From a checkpoint of a small transformer trained on Wikipedia.
Size: width 256, MLP 704 SwiGLU, vocabulary 512.
Architecture: RMSNorm before each block, rotary positions, no biases in attention or MLP, untied embeddings.
Training: 148M tokens, 9003 steps.
MLP neurons of a small language model. Each row is named by its layer, matrix (gate and up: input weights) and neuron, and shows model dimensions 32-223. Each number is 128 + 32 x the weight over its row's rms, rounded and kept within 0 to 255. Numbers have three digits each. A neuron's up and down rows have the sign that makes its largest values positive.
Before each neuron's rows, "fires in" lists the words (lower case) most often at its 100 highest values on Wikipedia text that the model never trained on.

fires in: "and", "became", "been", "elected", "the"
L4.gate686:091143159133159212107160124140097134116088129115137163179150136149156155136107135164152135132121124156104077111172162114048104127142174099110114066141104166130213130063083144157158121148159119036137080125090082136180146137118147123155141152157128104194130128134147130138108116103162182121105076119118153104085156133138133107072077159094154105056177156126116161157133126104182159167147094132144169107110140117168159169173123106119082136142143136062174149063119190087139158118172157101097080119136130118125105159115173136120133055159104083147172149141094150132160107107075130132
L4.up686:119138073096155116148120160108125166137134102134108152108075165169115145169104127122141079132120072077175139174143142151109121070151145166062089137186083172126183112047119132172146040099130128116106132095127116170154142163146148158201103166043158151089076135118105120133130150086150147125096136132138139139084116098118191126127112095113087167049177161128125142094148105109103101124149123137198143129122141154092105151099157108124145166141120105052119126136162116125211121167157118137114094090095157146081103118123137090072117109099113100134076147119131153145172196166129133102

fires in: "three", "through", "throughout", "two", "those", "time"
L4.gate0:090160083159166119178100111113092158093161158154195158097043129153177113117148095099131135126151137167103141147124096108121119099115136094156150048141115162191125156198106077069064186100128124102118134136152143103135138168145144125143109153149131121147146113140093102138105066160098199074139134106139090106160137114149093127132116136129105116146134069091116145099174142133083141171146138106191086178152126046120102128134087064146134172185088193182101111154118171120141184164117174141142133098144088138148161115118104130135139151071146145070109174098075141120120070158173100164
L4.up0:153102117106140135134165088136081137095141099083095124113093145125094096132156166159102130082111139168149122103116095084130144136109104116135140136162096136151124185115131170121129142085143084112193090132159118065160128184125135147090179134096121124142087094177138115165110106096146146205121158129125183175150122092105177184170146169155109160200109081195114211103116202123053136157145157107141075123111108118117120176142125100086145088158140109116118109104163146094119158150157115147150130069180138107106172118116195139084209124149148182096134149098124155184120126122212118088

fires in: "two", "three", "four", "six", "five", "nine"
L4.gate641:098181152127160086076137130158103159127139116100145125154152142184025173121159084111153139107139105130133148107139118207162123139161141119084177116157142143119127151141066128146127133201161115067214168161151135150150149111134093152117142135076112151138106156095147115124154153096142149174089121121150122139169175148134182163217142120074114192150101132166112134124111132165172112087110178094089086172146084076164147115112194091134123090132091177123091115120123153066096120108092081176119148080113092076128161083208103119116129144153089091141048124172137092119134124099051118149
L4.up641:112121106124192096100109130110125097088152163091131115105068153110193061150160133102164123118085144102156087100129119141131188131162098095176148103105136138133125142136114115110160138154121167129128174161116198130143096114182135109161151095133148154175085097110115193150153111104099102126059069095127155123111103148053124127158099128168150091192142126176133137128145110098076106150084194151152028116107155160151161103177140102158113168102198111110103122080098121109172127090123120125114134047102143160126124126178096145133105124162156140104086106102156128152142162084091099152

fires in: "after", "of", "character", "approximately"
L4.gate618:125117086069169097123134133138160123119089153106129069099114122103183129155161162132166138165163106104134138102137164133130113129141085136194118108137155087118086072120084080145148122079108118078179103083123043157165151106118108158115126057128143072137062117194171141107075146141123082105155158121129126101085137169138169203130094097157145195173120155139149098112153102059148132126154160134113109159099141112140086102175204091145178168085105184107150119143083133106098110167133116158101136102160150143132061033091112058105152130144121101112116146141134080070137157113113157103
L4.up618:130106145113135185155106152135069152123119143162114117121124122104163171162087162100104121143175136169139124178130136107144155162190141087128124157125120129210085142133080111126113091154106147108106098098158189135140111178095084084152134082116097109153117167135134152115200114181196103093098152139150134134049120094160111095129093111166110106121086128120140106174118114166098192142066097145097098104114162124174077134114145121160124109128103135140168090103165145116113188133151082152071130188195204139091124139141140193102123058127111141142179136123169092146136165097064130132

fires in: "the", "then", "theory"
L4.gate374:140101123144142108102177112139180146095091113065114204152143150129112130133123145106130102187134140126105140135103154223103124124156163159122104125137125109119118166139081100159136079085133125093078183111172189089124090142072143158140135172107090136160055118142158074128110140092136123185124159063160138112095121117121146141113120138128177129081165073167105118057174137133119097153096143106127181137160173167088134133220171137135141154090135143158116131176115117064135148157069154093137184125126148159178171130128153124146161164151155147152121128099149130101152068117109161153
L4.up374:116081108101119117141127092149166122111113186153171130147105097102123096144157102156079147122157129156129148106201128173139139092174102178112107137193136134139066154150153131127128094176192135116159113141097182087133140138125165183108183122134111158136142055139163117087111100092203142110089142155091163188150148106112157158089148149155105096121148066138142115142163158196117113150217109160097148133151090155171142138125109136141075125117167146115113122141106122159154110124150109204141153120080144122161163080120114129171136149149081139130118061095196097148126078159147153185

fires in: "for", "of", "force", "north"
L4.gate137:118140120081086113086119118130152109105096127096130135231091189137149084151149183132140174200140124118120077097106099172116051167129088146161116138101147147095081104144180184187157121115125162140141099122147170150151105096180086106127203146118117082143157122138118178112142139123159156140117098161198109157069136139174153165113139152147119122129131130078098157101160127124091132100148075159166198127131037082139108127115140175120128144146098089080137205088142142139150144142154114164127120106113113157110110110102131163087120091154114111155165121158124131181120132112126197207
L4.up137:131136183146133097089137075159083072106127086179094135147110119094125130119119179104134061121179113127156113145154094150119123156164134164155117157115164098185129143118103174116123115101214140118135134170214167077138182107139150104162171051073129145146141118152126123072192133153135144157201111067131164128186105165125166112138172074160158163101142069140173101146044086196139142125125196119189068086154125091150111126102133108100163094124158169084184121151122135109104155098077064162086094151087134136172123104097207189155065145114109088109161138146095150135136138169166152157

fires in: "of", "total"
L4.gate266:146104164172095100122157093088149115139116086078074095067107181111173118164138108153167115079117098111126135129096123166116137093065118128151161177118090169085116130143108145130118108133068156107202138138136084103123118106131088153149076123104141158185089113119148111183081142148196129156138096102148130087142122102121105136126142132124148078151127127044124114183097143142148111145169124108161124109171122148147205163146148132126122105103124101141161154102085116111090114179158150166169112082142117113130136146170104095103183075137155073101069129103108088072090111051110170155
L4.up266:156141165150076157122091169116112142102166138151155156093031175085155103105136176167187114121075126099085186174089088158111121106134146109133193090170102132080136145177084191116125105141132168100118129061064130133138097054105089170130133192134104170152118130129127126188135094164205108169123121156155152150102165156169134113118063109126144124118128118099138070056075138158153089145171117098096141127118086115100154136106161108171130191071133120165120129129103147083134095122142114107139136157129159159091067157212148120108117135120119088094115126176137096107149149132228143161

fires in: "they", "one", "two", "three", "also"
L4.gate314:112203156069092195141103182134128091127122084141108157150129178185073110185124106070188145096152111094121096139116172143105091116129141095109216122108136167171128095161126106160166129151130108146122123199165092085142130183151185116105118149090144161141149197120176176121158137164152055144103166123140169095080134078117113141134113126143092124151107156109128117137152135127157150161085110101148153174120189097149182117118084109117106074180092194120146117157178097168151159130084054123116115157072121149145132087173110104164070111104106127176110082082118107094096144118184155142
L4.up314:061127135115157169160143137096181131075100110154090144106151114085089117106124147167096120105145131105133147109176163162165154125188132070171130096158161161129099085100107133184095158094158080091120104149146137131178084118109165152117104108167092078119099130161127134080130102121077105069107160162094132084081144125097136180137146119094116133110108158144073177143129150146138120165082148112102123175140148107098169200142166119071123122092152135098144119179085113130045128120189140132140132117069130146117178109118180127101135157131123151104152132137184082087105150180136190149

fires in: "second", "third", "seconds", "star"
L4.gate229:171116118148119131131136195116103141123117108134079086132139095140162108221093111213136121131109063173113134173094142126150116128103123150169188129134072165133110135141084105161093163126157144141128149118124177086063104113117114085094167178089128114095144138098142132144093137135141121125131117174139089144088084212156149109172153113099088102135146089092115178143175154136048104141124144122144137122082128138041151125106156160157118154050127147135107078129140180179081130120171163141164120069148142106106112151121133101098135110139134104143127122102081090114180101094121163133
L4.up229:153145131108167091136138101190145105176192111133097146092120078107088155193108119192118121138153102122110098110113079112055155145205123150180165152177171088105132090167075139147121185137116151152133145106088107098092084168160140161105170170173084117099081127163155113133126147163171088126129120084108136102151181107074072152145137178173083087120122100067154134079110138099100082166155164133119165053095149115097107112115160134184166143140150096158103141106129106091135119143142087145106124147133109116137147127116113152129120127082134106152120125113095153138133129192187163081

fires in: "with", "italy", "washington", "due", "away", "despite"
L4.gate123:142095156150121149115101096064070170085147120110110183160096131152115173125109138153137100155127121138052114098156114109141161104117120071083192157103089175143149126125137131112144110063160157109119126153166168050172086151181104056169176090151074138141095130054118119140056147098106079090071105108087126097132068114090173141147194145184085143159135147116077137152116106140143198116077166120114138133141130139108172131161117099164109171112125096093078147189055128120133142108114156104105111091135111079168150115121121127105082149162116077098104167134124120188123158120128161144
L4.up123:154171097111145091165153138153184117112127147195104100156157157112127170122163159114080060130166133099106118140125121139139169188129154127131122132124120148102081153176134118104094135091056127117194151179109148132102134105196123146191120096156128140116080138117144112101200132121109088145107145131141120063182129089127086076127114086165149080134123102157183131132137172100148133138144187092061117088129151152103133097096137131117137150158099154179086133158097174150107054121111123106063103094170182158223066067122143104113126107092185112122142178083138141142160151114102099138

fires in: "and"
L4.gate412:147127176152155151141072161125131150123150116128071119105148134137097115109149095157134155139114142103168188160122090140106105164177116158133134167085120128142138146095156145118066142105118203106080165090172072155221140175140142151127194161105163102064147128118164098163069096155111109145132119097164096103119125127166141133075036151084062100134118147098165158161101068093091150135109158106145135093137128118136177152134123141161144120075110159066135136166086150116139177132123182126091123098051020105078121096095126173156087055159107136152143175175085128128108120097098201128
L4.up412:114097114149085162109141081176136126120127142122153158144155118051161112119125135146117082135107104106088122080064115177182157156185151148087171106151143154151146176134133140165130174117127176141102161215122100151145124136162152024131133154137084171133140160121137085111137133072156128191150106114128137097091121132174148119103126154104153145100155146168181153111125131150168127077208117149135165169167133131134118146142162118164095131063155190139107151156112145116189100095129098098159115122124174089167072103102153080119104081192102130131143124080173099110135222097140133136

fires in: "states", "institute", "by", "established", "contemporary", "institutions"
L4.gate475:167143177100063064137136121076153153102098135160164110138160164073145108136092136096085125094121122069067161139141112100105054134088154143113084116093072177105082137145135091135146144100092076097137074111096107138125102101132087100095140107125091154128136090078179088132187109141125131162152154090110090205130116140173143133158087108122166102152090113188124148092104157117092093167133092134061143124149088104144113141070192146110132126172119177116128179077084125193165065136171119054123132113137164139172188147092161114147135131153104130124074154067154115131187122150167106125
L4.up475:160108178087093149116115157116102085152144101120168083079122059168130126174154123096114122150092164115131123143135168101110101150146149183125139217109075159158133111135108152114159085082122082142154131069134077185176119116103108156109101144123047144124182097106156126156151163117165135097088127113100089198137157108140105167138137159148108152158111161180127150139124156119150129112076099123050192152103100135136112124150136114118118145133104133093083134101126113122126056111165138122098113148128151132180159106135123148129175114171089146122092127087136172056124129105111059182

fires in: "of", "for"
L4.gate379:137125083134135105120168047133187097177132157098128209133091108093112142102116174070074134122163114155153169149148116179144124166115081111108124120129154183154120107073105105111153110139142143117128113095137151139075147050161129146126148112120125179112105075150136121101183116074175138123138191086147094091122145092097119124125170184047117161220123174141072164150077141135123142066127134083130074124120089173205120160086079154120113135128146165137112123153114124104122144139126129168175103149161120124142134084114126120155146054146125154155135071126102095152087137137183120143
L4.up379:121148074129151117120167120142106049138119139133145164117081103138100203117089170157130089149179060073088148097140156156103106155126143085120103137113156169180145148104093089077128117109102103100169138102104175093129157116164136138141140142067213120109135125136135140070153136101180124142086164135128137103156080114112076116116168127089175136065165089116079072126076156116137082116121129145118124081158110129141126094063106116173105184147129200119173111196152106133135156107108077141130101171099114173124114136030111115083149101097139158106195162185142140108133107145118120132

fires in: "of", "among", "than", "least"
L4.gate132:186110080154071113146114125176115082119091116147068161100074094115140118119110095133124111073097172177132179139124113148080102187153137141115106047139106152141113101124139143176123102110176114162113109115156158167162138171107103121130140097167141123127196140186136129179152106126090125126100140134117206175140114158174217105108112139130107170147094146147113105137142129115107111033108121073170082118115162137109133148086056100152136134114019109092083124144156140131116121122094153085179151089137101099166117110174108133133188099138097160160184080108109099083123159146192139124
L4.up132:107066156133072111203159142104144133145115163137119152091133221181161125166114167189098100140117171089113099139136084129046138178073106035181126052158110125135123159100127098167126154133145119129167147099170128139155115118112092102141171188132119102155120142170178158142151110149138122115121110131130174091118161101168155136144122150152102121155075074090062145112137125105167177097120122042176128083124125170119161116173144123181104199144152166153107152130159145121163138128153133125168092103118120071170095125172140094105142130141154165098141126150150036076151150130138138145

fires in: "many", "served", "two", "several", "first", "six"
L4.gate64:094146198120133089173177109074135096153132156221149125048084134180204083076128091097147123095084104152137116132121134132136142160138201135090136123132076138084154073104108126101124139149202085121149126057122122129146119210149131113163177120145134184103120111156159165154079144164152168090138135187113132164126147129074141135128105064097135164164126139115080126079136176144129099127094123137090110090092183152127152115112034106138116094155099090108135162147137157133114072151124117153176126122153158152123133124129075155103095095210134152138125110107128116153099167182154104167
L4.up64:119117124187136155143172050158124172115071140104123164129059195131125128151189103121165154113160123173120171154139107142141075100097107107111137128143126142166170149098125197166173180146096024151165118134206157116093144151150099117119117145111133123096059072098153119124156143157134142135195120134155099101082110115172150111134115153129101085141124140160058137117108112120140088146117107133207077151129127169099112161138127142149120165159133161143059178162134103091133040103138064165109144113100155134092183147121058176105118143116151118068126103114095135139138163144143183155

fires in: "of", "in"
L4.gate172:138112185123123110107155193164110148106120176156175103154111143120067099152112162117114096133147180149210130079144098131120154104137094161135107125142150093150127119112115165147179069101144124139108169131123071090130132114163116111165194103113124195147139147107147109149075106130124155146183134080104085098116129110152086169121120151152186088145113126131128150159080076137076143167086106079131071083108152158132100149166134162105097063190106125114132156138141185133155176163131144123132115150138080102100153106152181139092138082129142132143143102124132122169093088111119100137
L4.up172:070173157123154114125111139125071130118119098089138137135124135135134130135124125083092105165218119089118185121205199117151080136131070150111070107154156112142181153094145099181146115081138072126072177143118117075115108118175135159191150086108186114130122196142073124134071147075086095136116149105027080134171158161159132111096126150138094086141148104128107118162075090135133120156109164087137111139113163128100167055157146154121102129148125085046127155170152008173136132116141198147129061167128091152122135095096156100141107145101106096078132142123097137108156154113174162109

fires in: "january", "february", "antonio"
L4.gate497:116133158150122077120175140145074128106109104168153094125133143108141116112144100102119073174122161149175157109104134152148162068129093106112130148114085105152149134132147087193134114089109068064164134156111140115105142148073118123104130150098188182135098134156137082133168165153106108113094101108111138118125183141144129099137094049085104141169139187098178117103144079165119076092114078064160107189081178087128085102120084064087114124118114236124080120125217100110071125119064064060197127142148121135138063178134144127125153143118141101054139088055123128133134130164087149183
L4.up497:109151076123119170103124097109176175119145119089162167172115153120101193082138147130079103088121139134104130141098112117157111154147175061122121113136154120106194113137115138198129117168101080123122136104162131143094109110142110163148144108116123122115069129086148182154118168096112195135120139184127166096056088152103192132064120146147168133139194097110092155104177103096102131148106148115140190162146095228148122097105130120106112054103164137125115182201101121176158104111136148169125156146173135169149133139180156150107090083132155105096141120096083136124192152158131166194

fires in: "first", "second", "most", "final", "third", "2020"
L4.gate628:106143148154076168146081138144211139126109107149157070154154165098170133129118069161157128164116117096131132199145075121095146115173110134147150128061130198123182123094115081170091129126138143091174065170123119110169172123110167171110134114125077145117117116177091173155141100196224144159122097122140127140067114145139071092126154130123075083181142113095110144166150178144114094123120156076141168127134096189110086108117117150132050181112103182099134130099160112115144157135141069134156074131161119120167139130077124130096157113129071098114178132131163124111159081120117174137
L4.up628:153069154189101162087131093167112160128091079206112091118116088115176072137090088143163113120086169159085114154193157146148115103138141060141152122102085130154154162110092127106074122132153234102159113120121133124138181163120182137107146115179135173146155137123072131134109132174127144179141125087207111143106168132111081141134137097114139087106115108137120110139149116139168115104078116108133195147144132117168115145090177117154147152124160084096056101156145159129100105132090060106165158153129146159143115074150085105145146120182133130153102155090108134105142127117083113108

fires in: "country", "place", "by", "birth", "predecessor", "of"
L4.gate65:106110084139181097129166163065112053134106121078190093158059082165117099157140170116106141076094105114181142119128140163023122079115160150142114159045110142152100134208121191124184105115159154080162178173102187124089094156124137091159113113144124107156168140124125124153144130103142102152134183119093147137111171122087152113131133074131161076135131128185093131131132107137138158130108083101123135171141111120089115166138144126114133092145147159138125193135094097047131114131123119103129113153134063159103110151222163182133089111110077076161130086152103142141140111106121103186
L4.up65:137136124153163165134154048174107113191126145074127165171118108110119164136085140142137133129184148131117158111088116186110064069141085198168152138156162144057184134133134129129127153124158109140107156207079082185149029092082131084111134123114125197148121119159122099131109146110143063105128121124149178131195126118186089124109101139162151100179134177174143124099173171097148074107164133139081146124126140152103149194198116068091140105093151143148136152052170076093142107101156110105111146125155090116120142128145202143136079181145152110128144107119116150113090090141103198149

fires in: "there", "born", "birth", "age", "theory"
L4.gate232:147104126201173133092158138137119118148132164037147107146106146162106124078138160153140161153146128105171152128108181116078097121134145115114138085083096167162115114172127141095135105138171074064119101145096117146109124139134135114159130137123133099084092174175174090152154124096158101179176163137118133195176119087179155152106130079074155142140108115105160109106157155146075108061136124126161133164197124158103092079217114086083072116101073154097068139095100082106105150044143194152052161162142095148108120081151109112065117159127171154092106096176130131113142135103166153144
L4.up232:088099100164177101158141171158144110138182161130156167147066068130108105091188111111132106107066083125178135132137141108159112129198145149173145102140143204145118119146160112113192151122139108127136147141083150124151148128157136110088088103183126121135146110087125163082187143131086147140084172071163182177131136178191148130172071087120161039126113156105151152129142123132123079123158156143159161181137163141116136152139156090131131089127067095121154095151129160163111147128161171153089112105148093156185113153127210140073156127149091171165148100156141123153112129110152074162

fires in: "january", "february", "november"
L4.gate687:187147131145135105084089096072100209124114143102135106075150118073056093121182148130111098096154129119093139143165100107129155169174133089075185154116092162140145086188115121128167132179096130102166140164095132136112078167135098146132153147111108126121135120198105166126133095190121166127141145030093153095125145142142164098139138169131160151141118097082184134153171172195140127141110168114145102143073106140162169140151136074138125160180108183082121100081123128147140133201120108134122150159146164085134100160155117155171137110104104106087115148058152167156130120076141139180
L4.up687:099153078086110102103163104163079088189108115154122126084164118098161184164113157150116128096164166131123140143099116128157154161183208135119155100155183077141138122063120129161157118141076153133118101122205115104087121091128153104116163118153100186167144062157110178145136083141122152144137122089191125202147079110127116095143122143110149119178136070113085089124107107081131031149136167148156124132084109164218139146165159135177111125136112169111168115095080128139128145123140092144129133109160122134084031115089141090121141167132055140088129134181178185143113178129096175080

fires in: "while", "which", "who", "white", "website", "we"
L4.gate342:136114098125101125154101093210120111123115132143161125061114080131130119071137150167120125143050138110072079147123127123129153171107079114159091106174137115144098159124166109119156127143139117097135185087118104070129134176141086162142146102096081163147145190171091146141116102162103112130167141126098069173131164160133152142155093110127154154152086081128140113118090180150124129145074123110142152140139140154070107116123058133102078182176132109169130121137156186108099143104125098123173093198117183087145132107113131117142120139139105110114115131129101134095100188105115152112
L4.up342:140123123102145118144163128137163102118169103059106144103069119047128151092141106151097217094093163124172163154078173135166108152154177160112151156113147123053098150127133140111098123100100112111084137105126142122086065088130118151190148146125144120063090161127120128125137170082191143112168133134145164166137099111073131113146085120103090123117154136061171100097094172097172136122118132072112177128180120114123078133112123123078097125083111063069149158159083150121131046110153081158111193133138075105137089122150094164122116179132114101099187128143120127084120119107082145167

fires in: "work", "worked", "works", "wrote", "church", "show"
L4.gate702:100079094130190122120079175185123101102111131039125136185121134189121125120110123150151131152186141145099141141121148091120131112102054144145116175143151137101145133144190174158166136150070179092132140102110093172116115119157152133212117085074154065159161144105111097143096082164160089119139168128156128142109181104005134170124165157105131227153138193107136193131168161166106132162103090103118174116108144202116146106140137127125075133126157086173106151133102145095095140078109071135101150125125115098091158130157107077128182112088149207200139146078167174115133122121097138156
L4.up702:042140189120086185116162089060116085162095166154125117075097147124104136139133174105139091156134126097133139105121098123110132106115127093132116107087088106156170153108086097137107098182150135180153140112164153139058117140077114205156087126095096152155151091087118099147131134115124123134128156133123084128156154107123124109140102148127110135140137155135104124110121125150177039156146146147124132125119105134109096114124206177104144084155102193117186146101160089198178165171129213178164125142109151167070117131127046104220159124121116142078116114128115134175137159142080163167

fires in: "of", "all", "many", "several"
L4.gate615:110135129118119085149111124125095120146100180154119063159109096147165139103143132131115103127104166149096142083099180164137054175124205130098094198095103197093094064105109095102172074129104082087128149137139089163124143149135096161108090091110191077142175086088107120123127137126135102138128173149120144117139146178114119153221089129176135166169117132158086098059109097147142102102132112085144104098078178110098130158117112110091078138146090076107146124139069189147113130136139137193137125119164148116191116079173088174102124101154145145138123084126117079182199100115161099124
L4.up615:072140152157120139118076128114093124132157122132113142121084122120174091093113119147211117155117110144085134129070127189128035219112192074121170103133123106143156150034145074122134131151138117072111114122093124207131089142082130163137161101108186162152117134100132123125201117117184134177135156172192129100117082150089129172170150114135139107154086111176109136110143148174193104114202140090110111110101128122150083148073115062119113178131132131115162168167103090133174139134138083196121090134147110096137100132145101155148110105137163124110109111150133115163070170073199119142

fires in: "february", "january", "acre", "months"
L4.gate120:128069092124122114094144131161162111146102148122159047083150151099123097139143179164111130110129149119086140169143105096171087124092123170129111112110131190201128137141133057082202117088142123063193113080102078122129101157138123082074140129104113132134143146142098086183126181033118106105113077101174099148163073088175185125100109141133130131157187124102102123144103095166137078145154155096134090163144127130173103136160121151088168116142156129158124140137068145180141136090102142163124194144107101114121144149097143137123068164144128118104110102127194144148119163116189140168
L4.up120:105148107133183126172128159114110071154117106096100232134130077120093181105098108176149113157101096158183140148088101140168102193211088165106130142128153154169095121097087140164127089112085137097102140180068123134111166081147123144103083098122100122166104183073207125122091138159095197102122114117123133152117126186181092154111124176125117134164202100139124100124116134135104167120093158143111149155131130102170136183120122066099118111141127102060121120169144190122089157135111148115096132149122179120164103089183120082114131166089128136157106196161137168166081113087087143112

fires in: "a", "well", "of", "an", "in"
L4.gate206:124113124101126138106133193144108107083078202124132086152139058101130119112144133143127152131112159136102157116191150131082145151136152158132153127153145118142108080110146123129150137091102136106093135150173145100127121150183135111117134133160171144099188115009092135161080109146106146149138100133162120066117119153196136195136155135121125124125147125122154179179116138150135172127154107116100139132128153139163156081083132113046139132118067099143138117139074115171125145151173207127154107110157156071068126123119130185102130117099072129124072083135141096167195151122074138177
L4.up206:118110060120118036121107162164078103127095091085166111121128104058146136118109158126085123148159173127098115175115119105070128150105114146182167130079140155224124137097191123122136061105110116060121105180181107167117082173164137156131142084150146187151157106106172081117149129145150121114186118156153165087109150122196151161120157165136162111178122106165148091123180165128072145136125109166144072124105079124093106093084184075123099159140132094174117140133142063172087103149088096161080165174117133148094167090134150152156118126197111086146057119110172123132118119105165097144

fires in: "of", "to", "the", "for", "helped", "company"
L4.gate614:171165127098177133092189125141124096104147128194151154188106145156145149145126114166133100168143157139181134129078140157088144139111114111060079149147107134128132149101103163164137139118176142154200124084105139162157150132086115142082075176164105194151093155145122137159053105080086057129152149203169222174135059087120132115149169093121114167150177164127136135097181122096121093181137097155131189132163116146169142133085131173116155115119106140143108135134143150120101163130090103116124120152078070153148148155133168129144127084172106144155145140183160103127153088159095210195
L4.up614:105153138113130122131141087120113157087116195074130142121111113102098161144125132127121156066112136161122170152109054125134084130120136141130066096139141153133157075139104110122154082124117121130106106166172171066080128127155096118131146100145082118086121135119039132148124049169178098145132175134123169102142139103143143135094160129122139096125195095133125199097133145087097129140156112140127145065195150154119159158116159080140024186094174156100191122058099129148129121129208065145158143126101100143100118122140174109116130116084159161109125148091107132119100118060121158134

fires in: "international", "internationally", "attention", "artillery"
L4.gate124:105123134093094089128115080091133126150126174152076110141141083131079145100141132075101150157118181125142130133141156112150129064116048162117134152117125127181140210199130137071151073107134165106101119115135160173096116124074075125077129097116131152105173108118124173046193069165105172131144115131086162133128168164054094117144188122163137110179143147102153144101069091134121140128145147100154070070119099144180126114123163071104150052143129128109166151092148121178154122141203140102175120102135121070174111120163125153145145134148151120128040096157142200154155122158147079188
L4.up124:134176122151082131163131147115124143136171155122133144178124074142108134160157123142134152106072115096116119077102156104082123120096120086096132164130109116131125226168034064196147132132149130094109135114078175095120142114149155156158129157125184108150124119143171119058149064085151169111135057129156134147128120144133100153178183121092138149167167121179110167095108152166097147150114121140145111080179179170168087099130137114164162123141133125202142152161172117082091107164160112101104149099128167216096168119153164141074149085192100089110092122145128128097127168149175087147

fires in: "september", "december", "october", "november", "olympics", "olympic"
L4.gate271:108184134129133175106133113082144181166114098147168072129150092153124146125118064091140125146077140137137164125125124151090063152152147084131160127130133159118108090120125120125110070096120113115122122111082143135112129244093098156112128159130081147158125115161104116127154147142133158139168121118237145107111161136142098111161140132160099117144124145128101138092113151103133121120151154124112099162134117094170098135121129115078163117169088174162136072101132192097053118132129155172132162145103131129155125101133140116144143146085161050039152090131159093113118155112040194172
L4.up271:102130112086189043150109117093187049103126097073114106075107123160137100171187111084102095109183095159140146083134156097130121107153111096071109105101088137147136118159102081143126088145115118176153121092111136127158096168118137072104115094148155137129187110114112107090146105171119158094125144133074075119179131113052157105164188076170121066148174109096097078126080118169142081125121117156121122156125199117129111144073164139111142084137135143177116108100106137086082145165090094139155086078114122134123142105188175109140101109151151116151092088082161132162117081146099160176

fires in: "after", "also", "character", "three", "characters", "through"
L4.gate499:103049090080128140098137084076117130091148124109146132164119113142119154199127118102089118143145146150064162161188147129132162137144153173142087110142095165140138114150087157151169109105181096106156200111106123117132176145134176052130132037111142105139134138112116081171157071123163162070166117115158065134153160161133104145135099077134086166110117104165134086146142104082099118136131142104155199168179160148149163131098087140127083099183104153111094124059094146124140153121116112203140127120111100095092106127072104109115169163092140099150110123171130107107158158114130113141
L4.up499:149149113110166127149077116102118058199094129163137121084106133136202127125089100142131094127129137106112082120142109131104144134119136115118184116074151194166112087116136171181106143180095145091108106097179120126118130113129146179174044182117109106144118142055187147093106152181124111138123153158139118110096087100081134150114081095164194074162167140047111162107115132113130104165181089136142132110140115143070107084161120119154170149092130091164149135187127127131083161158148100104155101111140179168195157157158134144158118167140132146099163090154134136160143111128078178134

fires in: "october", "november", "september", "december"
L4.gate425:101124150136101127113185145139100139106108100106136127160143191150124148143117167136160134092187129111079194109167102165105131106152109117094096173119088191164128121141137162137157107037123149113108136101111182104159146150122081126109150133150184121123130116138139135135180193129122176110170106126131120083155136168187109172157129125150106172093166120095157129109114051102008107146185082088173141042100119117146091101090131076090192069166126151132126062125118129124152167134098125070223103108104096117132105110103124133164124163100130098123191098170171127104146093111121130139
L4.up425:108161022115167043102127193085110135149095131182160068161091109153163133143165145113151132154133148134124188102069131164146117123113111090140090116094124105167089155203162114118156076109133116091130142170078127159174157128113077147111179084146123150177149116074074105147136070060136192111152097116124087124175112149073152136193106143131141101158170151213077146171097089140128097136142117171082102148200180122143150105154160127138122124138075107112132112103116145061079186170121139143112127196131126164119117086162120124149148148122089082136148129124173157119147095144099124144

fires in: "states", "institute", "institutions", "status", "installed", "constitution"
L4.gate591:146142167124080082149124119145122201053091145134161065155151113107103089132137137094141123117118103125145106138140145094165135112119066132141115149114073133142097126141081103104141157137127061110177182103057159109111167133095109127076120111226123182147156109133168112167113123145160105167139102142080122152091168142107193130144097092159116119113119114131164069105157097100120047069090068081134095084135105143188134074162108106151137095100132124129104121198123121163107154156122045124143105181145124167128137139096101167108087111133097106141086174088125157076124092174154132119
L4.up591:179108080061132085121095176115114135120115107187110101169154138134137091087061118131084170162131115103113189140089126218110091189130179105170115126081108107157131142143052078131123160170179142111100093115119159158124176197101154085117129126170090131135059107136149127136162176141160114158133093118125143166120094083108171128123097079135186142115111131131125100118072130153132103112109170081085161083057110088098187117083124138131132084135132143126168092166110163167170131097136201138146085165152162125112177160108099152135070158104152083119133148060138124090074150106134161122